{"num_attention_heads": 10, "head_dim": 32, "vocab_size": 8192, "qk_norm": false, "init_std_qkv": 0.0272, "init_std_up": 0.0272, "learning_rate": 0.00103, "warmup_steps": 269}
MLP neurons of a small language model. Each row is named by its layer, matrix (down: output weights) and neuron, and shows model dimensions 64-159. Each number is 128 + 24 x the weight over its row's rms, rounded and kept within 0 to 255. A neuron's up and down rows have the sign that makes its largest values positive.
A block is one neuron, or neurons of one layer that tend to fire together. After each block is what it responds to, as a language model described it from the Wikipedia text at the highest values.

L6.down81 [117 120 119 123  97 140  99 137 151 125 136 121 154 111 132 128 117 124 143 149 179 133  71 101  93 146 104 114 112 179 129  82 113 112 145 110  94 115 137  96 139 103 165 108 128  85 127 135 120  99 151 151 144 135 161 156 176 182 104  92 103 101 128  56 151 154 120 143 154 121 132  87 102 148 123 156 137 129 107 137 152 132 134 126 137 166 151 177 162  88 131 109 100 142 120 151]
L6.down399 [111 119 135  82 169 135 161 126 122  88 172  90 139 186 112 128 145 151  88 120 104 135  97 110 144  86  93 114 136 135  97 135 137 168 105 100 126 138 145 106  85 153 100 137 140 115 157 138  91 161 107 142  82 126 141 141 134 100 139 105 126 117 112 146 153 150 154 123 135 112 120 125 108 111 138 115  83 145 107 136 115 117 125 120 119 101 129 123 132 135 165 154 123 181 148 115]
L6.down600 [135 148 153 144 126 121 108 127 142 164 124 146 130 145 140 124 106 137 104 117 171 133 138 114 201 122 159 173 158 181 110 135 126 135 128 147 125 113 158 154 137 117 117 144 144 146 148 140 122 158 132 102 118 116 142 127 145 120  86  58 129 133 135 161  89 133 110 122 135 133  86 134 149 164 132 147 117 131 129 103 135 142 177 167 154 140 155 133 126 116 127 143  96 100  84  82]
L6.down820 [151 101 124 124 136 111 129 148 135  97  96 153 119 148 149 139  77 127 125 128 128 102 110 143  91 183 159 103 162 150 145  78 115 113 101 150 120  83  78 133 143 106 136 143 117 149 118 139 131 149 106 115 163  93 135 139 155  91 116 125 147 139 153 143 118 149 121 170 125 142  65 176 119 125 162 109 133  98 138 143 121 144 112 132 143 168 136 107 123 121 139 151  91 114 163 148]
Commas ending a sentence-opening adverbial or date phrase, such as "However,", "Recently,", "In 2018,", "On June 7, 2024,", before the main clause.

L11.down383 [ 96 158 137 119  95 153 141 118 151 114 132 139 141 123 122 117 164 175 126 140 135  92 153 146 178 120 127 109 121 134 148 122 137 110 155 162  93 106 122 125 112  80 120 147 120 165 126 134 100 138  71 102 124 123 109 142  85 112 176 185 125 134 121 154  77 160 137 106 147  91 113 103 125 126 125 104 128 105 178 140 112 131 181 134 122  88 125  78 123 160 126 124 130 132 168 108]
Last digit of multi-digit numbers, mostly years in dates opening a sentence ("In 201|8", "On 8 May 199|7"), also postal codes and IDs.

L10.down217 [109 149 148 126 104 118 122  94 107 104 143 120 131 115 143 140 118  96 149  81 175 123 116  98  90  87 116 152 138  98 152  98 139 115 148 117 141 112 158 140 162 178 125 178 130 151 143 147 131 135 103 113 104 149 161 106 171 160 137  96  94 177 136 130 123 113 140 152 153 139 120  83 146 151 113 122 108  77 104 167 150 140 173 125  88 120 124 185 160 103 121  52 114 103  70 147]
L10.down237 [168 121 137 101  90  94 121  54 123 124 141 145 146 145 129 162 105 107 109 136 134 149 138 114 152 157 137  96  97 133 131 138 150 103 123 135 102 110  74 193 118 140 126 114 122 124 116 148 119 108 119 162 139 187 139 132 105 127 110 140 138 125 141  74 149 133  98 124 109 123 126 148 148 137 130 171 116 161  99 111 149 138 149 136 167  80 126 133 179 149 180 118 138 119 116 129]
L10.down239 [175 118 139 108 112 121 138 136 129 163 103 130 110 138 118 127 106 133 160 144  98 148 123 124 144 110 169 104 173 108 145 138 144 142 167 123 144 120 122 149 141 147 138 150 140 111 142 124 105 113  93 123 107 166 139 122 128 145 158 128 114 184 115  98 139 140  88 119 109 156 146 121 160 140 163 136 126  88  79 163 136 136 119 131 105  98 114 151 155 101  93 113 155  98  77 151]
L10.down276 [186 140 114 129 134 107 158  97 124 156 159 104 109  85 143  85 108 131 178 105 124 111 151 117 147 141 110 148 150 119 122 120 170 176 135 117 167 118 110 112 118 110 137 154 113 159 138 106 152 165 127 104 155 133 162 114  93 114 133  99 155 125 131 172 137 117 107 105 166 137 155  97 129 182 123 131  96 134 125 135 114 127 128 175 122 161 112 163 159  87 105 146  95 135  94 125]
Token right after a person's full name in sports lists, tables and rosters, usually the next " (" or " |", as in Chardy (88) or Schreiber | Germany; sometimes a surname's last piece.

L6.down108 [ 91 129 133 100 131 115 100 132 114 120 128 149 115 163 140 100 120 112 141 132 161 164  95 119 154 150 115 104 121 163  74 126 147 103 137  91 165 148 132 141 158 139 120 164 152 162  94 154 121  75 188 145  94  93 130  64 145  82 129 120  78 172  81 143 178 135 118 103 125 149 145  92 154 161 154 116 102 111 140 164 130 155  95 131  84  91 112 123 139 155 102  90 132 141 137 107]
L6.down132 [153 126 121 219 155  90 118 160  98 117 136 138 132 116 127 155 105 146 133 126 156 135 151 106 156 116 145 136 146 111 127 130  67 107 147 139  99 103 100 140 103 134  73 126 129 177 132 110 117 166 117 156 142 132 132 166 124 133  90 126 130 110 150 194 140 111 138 128 128 166 133 158 126 108 110 123 142 129  93 159 104 132 104 133 119 135 110  92 122 126 138 136 137 140 131  67]
L6.down188 [120 148 124 126 134 128  96 150 166 122 127 168 126 115 126 155 113 116 138 126 126 109 128  92  82 141 125 154 139 140 126 181 134 105 130 134 116 120 148 117 162 119  92 126  94 120  81 145 181 114 122 144 139 140 172 213 116 110 152 158 100 142 149  93 110  72 116 128 138 160 142 158 172 146 179 144 136 183 131 151 164 109 142 102 144 133 147 134  78 196 127 109 123 134 140 129]
L6.down301 [148  91 123 120 129 126 118 132 100 120 132 113 109 111 152 151 113 161  98 155 113 112 112 124 167  89  95 172 107 119  89 172 134 128  96 123 140 125 106 168 147 158  84 128 123 113 159 132 123 114 120 131 142 125 146 197 122 104 124 150 138 155 104 158 130 130 140  94 136 154 158 131 163 123 128 145 150 133 130 155 113 159 132 113  90 130 109  63 156 163 107 139 136 127 124 124]
First piece of a word split into subword tokens, mostly "de" (de-solate, de-monstrating, de-bt), also capital-letter starts like B-ed, A-IK.

L11.down679 [143 154 112 149  63 101  90 163 143 141 111 114 170 121 123 118 127  92 144 147 165 112 145 106 128 139 119 126 141 135 115 149 109 113  87 129 121 115 116 175 123 170 156 113 110 155 123 179 138 159 144 140 215 125 139 109 187 117 108 146 124 144 148 104 115 170 108 172 168 145 154 165  97 123 126 155 106 152 169 155 143 135 149 118 110 150 119 152 102 119 101 135 112 149 127 187]
Tokens partway through multi-piece proper names or numbers, often copies of an earlier mention: the 1 in No. 616, Bagno, US 71, E.8, Dor-lómin.

L10.down143 [109  82 131  98 181 126  92 111 122 130 144 133 144 131 135 109 117 144 175 127 127 107 162  84 142 103 157 160 142  76 103 138 153  98 137 139 153 146 100 134 124 139  90 129 161 121 155 146 138 114 141 104 147 100 144 130 104 140 134 139 123 117 156 105 110 158 180 119 130 141  94 153 159 170 117 171 152  89 119 104 125 120 118 126 106 169 162 101 145 120 120 136 129 101 129 137]
L10.down496 [111 173 126  79 123  66 108 150 124 126 127 107  53 150 180 131 141 147 143 138  91 154 104 166 127 114  79 158 135 124 140  92  83 130 136 146 130 180 122 135 111 150 159 115 131 123 114 144 139 127  86 133 133 157 112  58 117 175 111 135 135 133 113 108  92 113 115 143 147 128  62 119 155  98 153 121 121 108 151 167 124  94  93  94 112 137 101 156 135 141 140 178 128 170 136 117]
L10.down544 [160 138  95 161 117 151 126 107  92 110 146  84 102 133 119 125  99 149  87  89 120 125 121 122 132  80 112 142 131 151 115 136 121 132 160 152 100 122 145 129  90 159 113 159 139 106 122  87 115 140  90 145 160 106 133 140 102 148 117 108  98 130 131 153 141 121 126 105 107 111 129 163 143 137 121 127 136 145 128 170 160 132  73 130  95 111 153 140 127 123 148 164 130 111 153 135]
L10.down733 [152 163 109 124 138 131 140 156  87 124 176 145 106 138 103 114 148 100 112 111 115 154 139 149 144 144 131 165 142 130 138 137 100 146 168 145 146 136 109 127 118  80 116 107 153 141  89 113 158 120  90  77 112 120 163 117  99 134 105  93 143  59 151 157 111 118 162 110 140 147  92 100 119 132 126 128 123 126 162 126 163 136 121 134 139 159  97 147 117 149 138 112 122 144 143 128]
Commas, closing parentheses and final year digits that close a fronted or parenthetical phrase before the main clause, e.g. "in 1985", "(born 1 March 2000),", "Using English capital,".

L10.down11 [125 155 180 107 101 139 135 118 168 115 160 140 137 135 138 120  68 125 120 155 115  95 138 122 138 133 128 123 123 149 119 122 119 134 166 145 125 120 135 116 144 120 130 128 156 149 158 131 143  85 110 146 148 137 141 136 148  90 136 127 185  99 139 139 125 153 141 119 137 159 167 105 143  93 137 151 123 114 107 130 107 125  81 152 110 163 116 151 152 134  87  97 128 122 170  80]
L10.down164 [160 130  95 124 134 128 128 104 127 131 118 131 132 133  97  97 162 128 102  83 164 154 136  82 140 134 145 120 142 160 111  80 146 178 136 125 181 143  62 119 124  92 154 108 149 103 119 106 172  81 145 142 133 119 157  95 179 140 109 149 128 177 132 139 105 130  99 166 131 100 134 100 125 129 146 113 124 121 139 126 101 126 130 137 117 153 171  91 148 160 142 125  75 145 111 156]
L10.down242 [157 148 162 135 109 104 157 123  99 127 152 127 109 134 129 130 118  80 118 135 130 134 118 152 146 112 129  99 115 164 124 140 144 143 175 148  87 143 149 119  99 125 121 114 124 111  74 136 119 151 149 167 211  94 108 112 105 131 134 136 174 104 128  97 126 113 142 116 121 134 130 148 101 104 126 149 142 149 106 112 153 121 123 122 164 152  99 150 110 138 113 145 129 116 139 119]
L10.down331 [142 133  92  78 135  99 112 151  91 121 102 111 107 125 173  98 121 144 158 153 119 174 116  96 127 120 153  78 122 122  94  98 120 183 161 127 118 167 129  76 166  93 164 139  99  94  98 108  92 101 137 110 124 111 122 127 159 119 115 147 150 136 152 138 123 133 147 130 121 150 164 138 154 111 106  71  91 140 127  99 116 137 175 150 118 122 109 141 110  98 134 111 115 139 134 122]
First word-piece of a multi-token word, mostly Latin prefixes like de, con, pre, be, starting verbs or adjectives after was/is, e.g. con|fined, de|classified, pre|sumed; also digit pieces inside numbers.

L6.down239 [153 131  89  98 146 152 154 118 121 131 137 166 121 128 147 129 165 136 164 144 154  90 100 109 135 149 153 123 143 165 112 133 140 110 159 135 141 124 142 146 137  88 136 129  97 131 118 111 110 115 101 117  90 135 147 142  93 124 136 122 202 192 114 141 128 111 126 184  86 144 131 131 120 130 133 144 130 112 101 122 153  87 165 137 119 140 145 108 131 121 121 119 136 131  84 162]
L6.down386 [ 98 146 113 142 164  89 172 134 140 135 130 120 121 132 145 131 148 162 104 122 133 157 160 103 102 124 120 154 118 118  98 113 128 152 198 118  83 169 118 146 125 113 111 136 109 123 111 127 148 116 174 134 157 118 146  99 117  91 159 116 113 118 105 140 122 139 127 137 151  93 145 123 136 120 121 103 166 146 124 184 120 121 129 135 109 121 164 128 128  82 139 106 127 118 133 148]
L6.down480 [111 159  90 141 175 156 160 130 123 123 124 105 112 126 124 159  91 122 174 147 101 132 122 105  94 138 170 104 112 147 109 124 156 172 115 114 122 167 181 121 138 128 141 119 108 117 137 114 136  93  98 151 111 167 128  95 102 157 144 153 121 160 125 141 125 101 118 137 120  92 148  87  99 118  97 119 106 129 108 107 158  88 172 150 172  83 184 124 137 137 130 165 155 143  91 142]
L6.down487 [134 124 137 130 134 112 101 136 120 159 151 113 153 125 135 152 131 153 103 110 134 110 160 117 105 132 112 136 143 105 120 137 128 130 114 137 133 121 150 110 171 139 109 135  85 167 179 142 159  74 121 127 202 111 173 102 149 118 137  92  85 149 107 125 127  98 103 105 146 138  90 142 129 160 136 139 137 153  83 100 158 134 135 168 103 127 136 117 123 103 152 138 124 168 128 148]
Final pieces of foreign or transliterated proper names, often just before a parenthesis or table bar, as in Keqi-ang, Ch-en J-ing, ميسلو-ن.

L10.down139 [129 100 168 111  93  92 131 133 128  86 130 115  86 131 119 100 132 143 115 130  92 139 112 126 150  94 113 136 110 137  93 150 119 144 160 113 101 129 134  87  99 142 124  98 132  91  74 144 110 130 129 152  97 116 116 122 137 120 103 156 101 103 127 126 140  97  85 165 109  96 114 119 111 143 185 114 110 141 107 129 112 144 185 132 159 114 177 123 129  97 133 110 112 118 116 133]
L10.down247 [108 104 118 122 143 141 134 106 111 154 124 141  97 121 125 147 126 141 134 118 120 138 152  66 124 123 145 125 115 141  85  95 112 140 135  95  88 143 179 128 125  86 128 170 107  78 125 128  84 130 127 143 153 132 146  95 146 108 108 166  96 164 182 136 120  69 111 135 179 116  98 147 175 137 114 130 157  96  82  82 140 139 141 112 123 164 108 135 160 157 143 148  99 109 133 112]
L10.down426 [116  81 125 119  82  87 104 137 129  97 152  98 127 150  97 150 102 151 124 113  98 143 139 123 133 123 177 105 145 118  98 119 106 182 148 129  95 122 120  86 166 146 106 120 130 109 137  99  81 128  93 170 151 116 126 137  86 132 138 138  89 105 149 126 153 142 134 155 112 133 140 107 138 184 121 119 149 113 136 155 130 150 163 136 132 139 161 128 128 126 100  90 128 124 103 160]
L10.down556 [101 162 152 135 112 127 160 170 163 142  94 139 148 131 110 120 101  92 164 107 136 105 114  80 141 115 138 123 106 160 101  93 140 106 131 113 154 140 100 150 153 144 126  83 107 129  98 144  95 144 131 151 138 136 117 122  97 134 139 153 185 112 149 126 142 100 147 162 133  82 101 127 133 107 131 133  63  93 130  98  99 125 126 136 149 149 128 101 112 131 162  88 122  80 155 161]
Word pieces and connectors inside multi-word proper names of organizations, ministries and competitions, e.g. Ministry of, Environmental Protection Agency, Eurovision Song Contest.

L11.down623 [143 106 131 117 169 163 141  86 173 166 152 132 101 169 120 110 102 116 100 137 141 125 133 128 200 125 121 133 133 169 123  97 140 118 135 109  92 166 139  86 133 144 119 105 124 146 155 121 111 136 133 125 138 122 126 114 131  83 122 180 138  95 100 123 107 117 102 146 154 132  77 164  85 125  88 124 104 112 132 145 118 132 131 102 178 158 135 101  93 110 124 129 131 108 140  89]
Nouns, often plural, that complete a multiword noun phrase or name, such as "luminescence processes", "management services", "weekend service", and "Championship Record".

L11.down398 [132 140 129 129  93 145 168 122 127 106 126 130  97 123 156 165 103 122 124 112 117 124 130 105 149 146 126 121  93 142 101 134 148 111 137 137 119  97 121  90 116 137 126 135 137  77  54 109 137 132 144 108 100 144 103 129 109 119 107 179 195 108 153 140 140  90 112 118 161 104 127 103 140  88 199 134 143 153 107 123 160 135 144 138 127 103 138 112 123 125  79 155 116 102 113 161]
Tokens partway through multi-word proper names of organizations, laws, awards and titles, e.g. Office of Special Education, Centre for Developing Areas, Non-Aggression Pact.

L10.down251 [164  96 134 157 120 132  92 102 147 159 135 127 163 103 145 135 143 114 107 129 151 128 143 121 132 135  93 131 112 131 107 107 100 106 118 100 151 141 126  91 110 121 128 113  92 108 133  86 113 159 109 104 137 117 129 136 122 135 128 107 185 150 105 151 133 131 106 143 138 192 117  87 113 140  95 147 129  92 114 139 121 108  53 112 129 141 157 168 161 132 145 121 113 152 132 173]
L10.down589 [117 131 125 127 111 170 131 119 131 158 201 183 116 101 126 170 134 149 117 121 122 140  99 141 114 129 124 150 150 156 133 129 137 104 127  94 167 165  70 119 118 120 139 156 189 117 132 137 138 127 136 124 110 143  81 150 105 130 106 127 110 145 144 124 109 149  82 122 159 104 111 106 102  85 144 136 121  85 150 116 128 153 110 152 193 120 127 122 149 122 158 136 165 120 130  95]
L10.down667 [136  82 141 122 127 129 118 138 155 154 171 184 152 137  94 141 159  81 108 152 173 100 142 183 145 119  99 145 139 105 112 160  95  93 130 144 150 128 114 103 151 136 157 197 129 111 112 162 141 156 132 109 145 117 154  99 125 116 125 135 165 173 119 108 127 118 159 159 132  82 129 137 119 121 144  87 168  69 132 102 105 106  70 106 149  86 138 160 120 128 120  94 120 124 137 126]
L10.down739 [144  89 118 127 200 111 117 109 145  93  60 133 127  85 162  62 105 171 141 171 176 134 165 114 153 138 142 123 127  98 136 136  93 104 136  98 181 142 119 161 146 146 156  95 124 122 130 121 119 116 112 137 109 124 127 125 116 127 150 160 102 156 130  75 131 123  92 110  76 143 113  87 139 148 132 137 114  99 114 135 154 142 147  87 142 138 161 158  99 149 131  97 133 114 151 109]
Prepositions opening a date or time phrase, usually at sentence or paragraph start, such as On (November 19), In (2000), Between, By; weaker on other preposition uses.

L6.down137 [115 112 139 120  91 129 154 165 143 145 136  72 103  97  72  97 158 171 140  92 107 116 134 117  44 139 104 174  92 212 135 112  82 152 143  99 109 109 158 120 109 128 131 142 151 117 103 139 119 121 133 147 128  99 143 106 118 149 121 147 153 135 138 131 121  83  94 172 160 106 136 123 124  99 163 133  81 124 118 151 123 123 132 132 151 180 116 137 112 135 127  90 137 106 132 149]
L6.down147 [168  93 148 131 100 139 108 107 115 156 144 189 156 146 136 162  91 120 136 129 130 116 139  93 152 130 125 135 114 144 109 118 165 144 120 123 127 101 110 116 179 163 119 156 120  88 137 121 129 160 153 177 114 104 118 128  83 146 162 133 112 100 142 117 124  84 128 167 126 142 108 155 104 123 135 100 124 119 118 126 161 147 129 105 124 157 115  97 112 105 109 133 140 143 142 135]
L6.down199 [ 83 147 124 173  93 120 180 115 135 124 142 112 120  86 120 159 127  90 155 106 132  99 108 145 144 154 111  76 155 176 125 100 106 147 153 131  91 111 126 104  88 121  82 125 123 118 145 168  92 146 117 104 149 134 103 108 134 155 116 132 129 113 156 168 147 121 169 113 138 128 169  61  84  89 125 161  91 117 163 137 124 132 129 146 116 101 133 142 133 133 158  89 142 149 136 161]
L6.down243 [124  96 110  98 154 132 118 112 133 138 157  95 109 134 159 151 142 126 163 163 153 107  84 116  96 126 147 128  65 143 162 109 115 119 127  95 121 132 125 113 116 110 117  82 148  77  91 129 132 110 135 112 135 171 136  75 104 168 102 143 137 118 176 173 109 132 105  99 107 126 130 145 138 131 156 140 144 116 102 100 120 144 158 145  99 137 129 103  68 137 138 123 140 153 137 100]
Final subword pieces or second words that complete multi-token proper names and titles of organizations, clubs, places and posts, e.g. Invest-ment, Insur-ance, Charlton Athletic, United Kingdom.

L6.down136 [170  85 127 117 117 106 130 131 145 151 183 151 118 152 112 146  93  94  96 119 118 107 120 101 126 162  78 120 117 101 155 125 126 156 134 145  84 159 144 116 139 134 127  82 128 145 137 154 104 131 113  94 137  79 104 141 162 111 122 139 100 165 119 121 108 148 117 127  97 142 112  77 143 169 115 150 158  82 128 153 172  91 106 110 123 125 111 124 135 113 115 152 159 117  96 141]
L6.down313 [116 147  91 107 132 143 123 126 146 107 144  93 125 117 172 151 124 184 108  86 104 109 144 147 141 134 129 154 110 150 105 113 142 131 100 138 119 157 125 135 144 142 120 145 103 145 113 159 132 142 142  98 115 180 113 147 161 144 138 141 120 117 143 141 105 125 149 129 137 140 136 192 116 139  66 148  93 127 128 113 113 135 135 127  94 105 107 128 177 113 132 133  57  84 138 154]
L6.down579 [154 137 168 107 125 134 159 168 126 115 123  99 142 122 120  75  56 112 118 168  98 101  99  86 124 122 125 167 133 177 167 110 151 149 142 161 125 122 119 150 117 128 143 157 144 109 152  95  88 127 108 132 118 155 163 137 158 128 146 143  83 157 132 119 123 143 135 101 124 165 117 122 168  82  78 137 128  93  79 131 100  98 122 144 108 164 114 153 138 112 137 114 105 110 104 144]
L6.down608 [148 125 130 157  92 120 101 167 140 179 133 141 128 110  89 134 137 130 142 138  66  90  97 136 128 122 129 120 171 164 102 120 127  76  84 123 161  95 156 131 140 140 164 117  78 180 166 126 140 149 117 123 124 153 131 127 150 136 142 135 110 156  83  73  88 152 157 111 112 124  81 117 170 140 145 140 131 111 160  93 159 123 139 130 149 119 128 129 149 152 133 173  93 125 177 155]
Tokens inside expressions of amount or count, especially "of" after hundreds, thousands, dozens, plus number-word endings and digits ("Fift-y", "4,3-0-00", "three days").

L6.down97 [120 126 113  93  84 148 105 162 152 149 148 149  86 159 100  72  81 114 145 168 102 149 111 140 146 147 125 102 115 101 151 165 117 136 130 150 135 128 131 132 100 122 157 146 111 163 175 135 126 180 149 148 170 122  92 105 126 148 119 141 142 193 149 140 115 131 125 109 168 154 130  70 138 175 134 140 117  94 103 184 136 161 155 117  89 115 178  87 139 156 117 134 157 159 137 124]
L6.down146 [188 162  99 101 153 115 134 165 126 111 132 101 106 140 110 130 119 135 140 115 156 137 128 127  99 120 102 128 133 106 166 118 162 136 138 121 111  86 125 172  95 128 142 167 113 208 110  96 171 161 136 102 105 123  93 114 108 134 135 143  94 129  89 101 121 126 150 129  83 162 145 125 131  91 112 126 111 119 140 128 126 110  76 181 110 129 101 121 126 151 138 139 138 178 107 131]
L6.down260 [109 119  92 161 136 131 152 121 173 135 122 106 132 166 119 107 102 131 163 125  92 176 132 154 135 137 133 108 111 137 115 136 154 147 125 137 148 101 113  97 112 103 142 150 117 120 125 168 124 138 131 134 134 134 134 127 130  95 113 166 155 112 177 116  89 131 146 127 150  93 139 145 112 129 129 120  84 123  80 117 152 111 125  97 111 114 103  91 126 100 137 137 155 140 139  98]
L6.down633 [137 165 102 111 133 109 116 136 138 107  88 123 135 200 176  98 103 136 139 149 114 100 116 139 118 122 129 110 155 107 188 116 175 103 169 173 153 103 113 177 131 144 139 189  95 145 155 131 183 136 120 157 116 108 138 114 130 160 130  97 117 154 152 137 167 147 144 119 102 150 110 128 114 123 124 114  93  94 171 100 125  98 125 105 103 103 153 170 146 161 109 133 140 166 156  84]
Closing quotation marks and table pipes that end song titles or quoted terms in track listings, such as "Wait"; also final word-pieces of terms like fencing, soul music.

L10.down316 [128 160 113 121 136 105 105 109 142 123 136 133 137 147  97 149  88 100 106  91 131 101 143 120 108  96 183 127 133 117 100 156 138 122 109 128 142 129 145 143 104 119 145 148 105 111 189  97 155 167 141  93  90 170 116 133 133 169 142  70 108 136  78 114  81 120 110 113 115 159 122 125 202 164 164 184  62 111 107 101 119 114 121 143 110 101 122 122 136 151 137 115 134 135 143 157]
L10.down471 [144 119 103 102 157  96 155 112 160 118 141 153 135 126 163 141 107 139 131 133 141  95 102 110 127 111 164 125 131 128 174 135  99 118  76  78 178 138 135 133 161 127 119  88 132 133 140 121 154 134 125  98  95 148 135  91 167 133 128  88 131 156 111 114 105 157 104 126 157 186  90 185 158 152 125 152 138  99 139  78 152 131 164 146 124 130 148 105 144 127 154 123  87 131 133 148]
L10.down547 [119 156  97 132 138 117 118 136 134 132 147 132 161 104 121 151 150 113 112 123 118 126 118 113  88 144 166 135 140 131 113 138 120 139 125 121 165 170 160 128 118 144 130  97 125 146  83 133 108 164 157 139 151 139 116 123 141 142 135 115  85  93  85 126 106 135 110  96 114 142  90 114 142 138 187 173  93  85 124 118 147  83 136 103 137 120 128 135 168 104 110  89 135 134 143 121]
L10.down760 [ 97 158 103 125 125 112 120 131 178  96  99  92 150 118 101 152 138 140 129 146 110  94 116  96 182 157 161 151 126 132 125  73 165  93 116 139 154 123 144 130 104 113 184 116 134 146 140 103 141 163  99 128 126 135 131 127 105 122 133  80 105 114  98  89 125  77 155 161 130 107 104 134 196 116 115 119 108 112 103 183 150 161  95 117 141 151  88 149 130 101 126 121 129 155 113 150]
Quantifiers, determiners and adjectives (often the last piece of a split word) that come right before a plural noun, e.g. several portions, these facts, specialized packages, brave women.

L11.down571 [ 82 151 110  80 136 119 132  82 159 103 136  92 134 140  95 123 107 133 132  88 111 157 143 131  66 174  70 122  81 142  81 129 129 171 117 130 159 119 123 114 127 132 120  81 131  89 109 146 162 112 167 109 188 138 159 132 136 145  84  86  87  72 123 109 150 132 108  99 148 105 111  93 145 150 122 135 189  88 143 125 131 149 134 102 141 158 116 128  96 145 127 129 118 115 115 141]
First words of multi-word place names (South Korea, New Zealand, North Africa, United States), especially in sports tables, plus digits inside numbers such as 1993 and 96.2.

L10.down345 [131 135 148 125 157 138 131 139 153 185 118  97  91 139 134 106 132 103 175 107 129 134 137  85 109 115 152 148 149 126 152 132 123 136 125 143 121 109 119 102 170 175 156 148 100 132 124 119 127 115 109 163 133 151 146 162 132 190 132 113 130 140 137 137  96 119 112 122 126 142 162 145 143 126 125 105 144 161 168 130 119 167  85 105  99 143 117 136 190 123 104 133 183  92 141 182]
L10.down469 [166 155 121 105 136 138 125 121  81 134 103 113  67 141 124  99 124 127  76 111 150 137 109 165 119  89 145 148 105 107 116 141 170 122 138  99 167 146 120 107 133 153 128  77 101 147 129  97 104 103 147 159 160 121 135 143 130 149 125 128 149 165 115  96 124 143 118 145 138 112 162  58 141 174 124 126 143 127 157 124 142 141 153 146 136 102 100 119 133 147 140 119 166 157 162 160]
L10.down578 [133  95 136 145 128 104 149 129  91  76 135  78 106 136 157 106 160 136 140 108  62 101 117  95 121 118  59 158 149 141 142 156 129 132  97  81  95  67 104 118  92 151 153  94 147 159 142 144 155 158 125 116 145 127 117 113 123 122 103 113  70 121 135 144 170 127 144 134  86 118 127 129 108 133 129 113 106 115 152 187 159  94 187 136 100 112 116 148 176 126 109 138 104 111 148 127]
L10.down815 [127 141 104 100 152 102 103 159 163 145 125 114 107 102 149 129 100 163  80 120  74 127  90  95 131 122  74 150 133 105 157 135 123 145 111 153 133 111 114 129 120 104 134 134 148 147 137 123 141 126 133 140 156 173 133 113 169 113 137 116 106 140 135 139 126 164 148 128 143 178 138 150 124 139 126 102 164 125 169 133 102 125 112 124 138 176 155 153 133  94 168 150 139 112 152 131]
Closing quotation marks, or the final token, of quoted song, album and other work titles, such as "Let You Go" and "Hello Hello"; also commas ending names in lists.

L11.down714 [122 131  86  92 136 162 148 150 127 119 191 118 153 114 156 170 117 114 129 130  99 134 123  81 119 124 110 176 139 138 101 124 152 120  87  81 133 119 180 182 134 129 127 158 114 138 153 144 113 151 137  95 135 155 162 134 135 126 157  90 107 110 113 125 125  98 140 108 125 142 106 144 176 151 125 111 119 132 162 144 142  86 163 148 179 132 102 152 140 122 171 116 105 163 129 137]
Digits inside multi-digit numbers and quantifier words (a, some, many, several, few, one) that introduce counts or amounts, such as 15|0 million, 3|0|0 favelas, several settlements.

L6.down190 [126 147 150 123 102 160 128 158 129 139 143 135 178 116 164 126 104 102 155 102 137 107 150 113  80 128 108 148 131 123 108 135 143 147 147 115 154 139 125  87 123 123 146 128 153 113 134 136 156 146 112  99 103 136 176  93 162  98  91  97 141 129  71  71 138 160 114 114  88 113 124 138 146 121 159 139 137 115  82 102 139 130 113  80 197 182  87 113 111 133 125 121 120  98 118 150]
L6.down340 [126 153 147 160 147 102 126 129  97  66 100 156 119 168 164 110 145 135 159 112 100 114 163 107 148 157 105 138 115  79 101 133 133 115 139 119  87 141 144 118 147 121 138  87 128  92 157 128 165 157 178 107 109 150 100 114 109 134 135 190  85 136 109 102 101 162 114 111 120 133 146 109 148  76 128 180 125 138 145 163  87 142 110 100 171 126  99  99 120 116 141 144 119 143 124 121]
L6.down341 [184 141 131  85 135 129 126 117  90 155 130 143 112 158 148 103 139  81 121 118 124 148 129 124 112  98 159 125 127 131 123 134 163  94 165 137 123 105 122  94 185  97 164  86  88 158 139 127 142 122 136 111 170 111 117 133  89 139  82 105 123 155 153 130 105 108 102 149 142 140 101 133 138 148 169 142 156 118 130 147  90  85 129 150 114 132 112  86 122 117 137  71  85 110 165 142]
L6.down530 [101 119 162 148 131  98 159 103 145 134 138 135 136 128 121 101 136 136 170 149 159 126 121 108 136 146 115 150 112 137 107 118 140 127 169 111 163 144 139 140 156 136 104 126 164  94 138 103 111 149 111  89 134 119 140  93 123 169 101 155 148  99 120 109 191 140 157 103  95  97 101 132 139 140 156 121 155 171 156 120 124 101 155 149 140  93 117 118 147 137 113 126 129 130 141  83]
Opening word pieces of names and words, like Al-/El- (Alamo, Albion, Alcohol) and North/West/South (Northeast High), plus "on" before dates or places.